python train.py --d_model=256 --d_mlp=704 --activation="swiglu" --attn_scale=0.177 --parallel_block=false --init_std_up=0.0186 --optimizer="adamw" --decay_shape="pow" --dataset="wikipedia_en"
MLP neurons of a small language model. Each row is named by its layer, matrix (gate and up: input weights) and neuron, and shows model dimensions 80-207. Each number is 128 + 24 x the weight over its row's rms, rounded and kept within 0 to 255. Numbers have three digits each. A neuron's up and down rows have the sign that makes its largest values positive.
After each neuron's rows, "fires after" lists the tokens most often just before its 100 highest values on Wikipedia text that the model never trained on.

L5.gate434:166149141126075145131136128150153110100092108115108104127124139145092121135155136141092094144162129110126138120090173136088185129165111173131153143126120123114150112095107116141153132147134105089147144126149134122140134152124101122191140129134119154156108162120111155129137143121085156156125153081174106124119085128060158130105134119102117147105149143143109111137135138152110129147121
L5.up434:143069125111113143147135161101121102104137103124120136142107154101093138126134124151071115113104094129112101113148134130147144104103101122086129109109146115118142130119129156167136106113143109137109103107109124089122108132111145124127132101126114138152150115155125130099149122173113153121127127158153097095105147111110158156083117135114136139112086141142137117176089130138143106155141
fires after: " Sc", " sc", " they", " ch", "om", "c"

L6.gate37:138177142112097110145106100136118120154106147154088143123142103143089092130161112164100141101139180124113107109102201118091135164131141137095124153141117124124121089109101127180125165097182150161148111126138137162151145147157134163154132110117122120146132097198110106112136114144149120126171156122180122153115090095152160178170119092125141104099102091080161121131116115110128152119137
L6.up37:090129083150133103114145133133111140153120122119090129089144121130129119153108176118091141079139184121115132122116152142088109108158127096127127100150105089132141165124116082144118135112126158149109126120124156111188120133132113084108135119136113157141109115143119151112120113092132129088142102153150143126111125127117125167151127143119132134127145127127130122135154118110158125122184
fires after: " f", "F", "f", " F", " b"

L5.gate208:144137122096097120114147123140139140125138123160115136118144124154144139118131132127139155140146112136101133166139089135150116121114106117127121081143111134135101136138161125171146196163118101120174089037163122102076116118113123124172109099114115156085129092124106155115143104122114122124158151112152101105109131127106160116133117096117192095105165154166104141147115157143175159107125
L5.up208:141166123137090127118076098105094131115142132137147174119154138173142128113130140144194099145152161105102162124152123116145133112141133122126165176105123142148105137131149125127127133128093149147097128172120149146115129157136128137107125137089127172148142118176169121142061169128135134124161092099135148172101082129147134112125134113116127123087142110139052144095128107124147121097095
fires after: "ff", "ang", "ing", " g", "e", "g"

L5.gate134:114129104144126109101138148128079103167118051130133097127139103158090121091125103160139124077117107125146153141145103153102130140102134138090150115119123147131142146117123131125128153107139104086129151097188117130111150155137160145130103162148128144153135178101139147094116148109102130131098127118135169184139106085176128121123123120127112127122130120111076138134139126136138148077125
L5.up134:139103137111178164116111140122142100155092132162114059140127147102064111141134111138161132125085129130153121125165101123139112107163114088107126114129127133118131125098116166173118153170163116109101155129120109120119100113100138121132143170128159159143121108161142132062143130093130144153126153113113135126121136124119124126168122118105162118147118102095158063134124149117084136138147
fires after: " s", ";", " S", "at", " |"

L2.gate427:120125075163154125132109109117157114084104119138083136106119135137163086171142112128105146119105132142114093139148146131127136116131139169145120135110053138142142120123120109160139114115153162118162112135111128058152152180127123129135135105102106158116113121117053127154109130097116107162107126167113151161128101154158133109132112125114171127093146135124089091117140123134107103090136
L2.up427:103136116125135131118079123095130080162109160111125112129095109111168138129161109123146120179106133144129096141104118127125116104115084113147125163088106132117146134112120146143079139107111109143129154158089118150138155141131118188164173110155108148167134098079107148091174128122130113158135133145106156115123125137178143116124136136133147145113117153130165148169108128163150144119142
fires after: "|", "In", " In", " in", " to", " 200"

L6.gate536:161114120153099162110146147121103079120112151158089154154149156137122155128110115149148141120156114104144151151150162114104111126135089134095133145143137123153129158121154127152120101104129131121128131116128125128112163114151116156133103113153149126111157172151125154111123128134125146154124135093170171151109137150127160147066158119111121128132153080111114148145123082116135140085134
L6.up536:144093113130149104133133133106163133148090136116155104142131094106096123169120160138110116062115105128134132115158135123116119137082114090122146152074156150110150129122155162146118101145155130135121112114097150120134081141119106116141146116178136128136147155113095099127126125161123137097098098102128150122116119123091088092144075138120140068121131176126127156113128104137145121090139
fires after: " s", " sc", " O", " S", " Sc", "ec"

L5.gate586:142152101108156123150173135121110139091102155154129141129134131139135118161109123133125100095165120108152109193165111125142124179150112062105127136069122169093096129136130130192172112111156093139153117143146103127127134150147150125125130115200121107098139109127123092099142119143105129147120099123133084107126190191150158127134119118112112099125126163117138118117128090139132141083111
L5.up586:111118116111122102152133144158161103165079091132106158128120112119103110069100110110090118151119084167118125181135180122107103134150134157128075140102135144140138114168134141155140161142112147138151135120126084162082105122099098112186134099110116095129146096141094130138142082093125139135157116137111124132159091138184121131131095141116153106139136137110154135112139139077140166112130
fires after: " G", " g", "g", " St", "eg", "fer"

L2.gate673:136100058107112140144099148126135118165095145104107126121097122126140141113127105122170133116127125129138072161107179154152120122109115166088134098158125126135072164093144138125111120125146155145142086155127165109124116130128139155118131088111080112101113164142099145152132160115167093095146144123143170158117138176161150125105092083124119150121137134123091117159137106063063096130137
L2.up673:101124145119176145130107119149112134154128122119103125101145103118158138169115110111137124098132151143119151104064149126115141160130081147127114127126139166138153116126119120131135155122101134138128130150154089160095134147090109115172116137106149118139140127148151129101124149141143117108156158137119114104193104065190166156127069143123127126147150123150135130143141149111157140164097
fires after: " in", " at", " to", " on", " through"

L5.gate18:150132110152103093151120121114120116155147100139103105108175116119134131118144109168135122144122159115145101123144132138098107109141151134157129128144113149129100105061105118126119100127135083125146099099116119136135134128146154095185104138135092149185090142107095160165153107158108105157133153121194150122103135136124143137126110099121160093102135138077137095135099102129097148141141
L5.up18:092168092119113101104138170106113099149115090119132116085135103090156157080127115126159073134123147105136139150184150123168124132105130085128110093136106138160124133113154103134144162118118161117136128165159140156165202114159138122169149149151083141115084091140132135121155121103119161171100096176121096165078112111158130081125139110129127123137144142139116134128141124108107144167125
fires after: " F", " f", "f", " S", "F", "\n"

L2.gate185:199130137086101098125142121131124140088109139124134123131147130149137177135082110132115128127143107167107129104111148151118114153114116109140132109148160102159172145135094153175104121129108141136105150176153156141143145077177113158155170127151077102101146115119106136154132180131109155118138101128140109120139145151132103146113096138126055115145133146128099175120126158156150147138099
L2.up185:124105174109101095079160166118125129142116116118161100131100168146157152177140103141144112107108139107173098112078167107120137103133117088101152135138168125142092128173117131136112119122103120151139115117102154155147110094106112137111127150105133145086131131124129100131181135095075096135118140149066113118123123132178137131143095092128103123122114109105128056146133159134126147144121
fires after: " the", " p", " comp"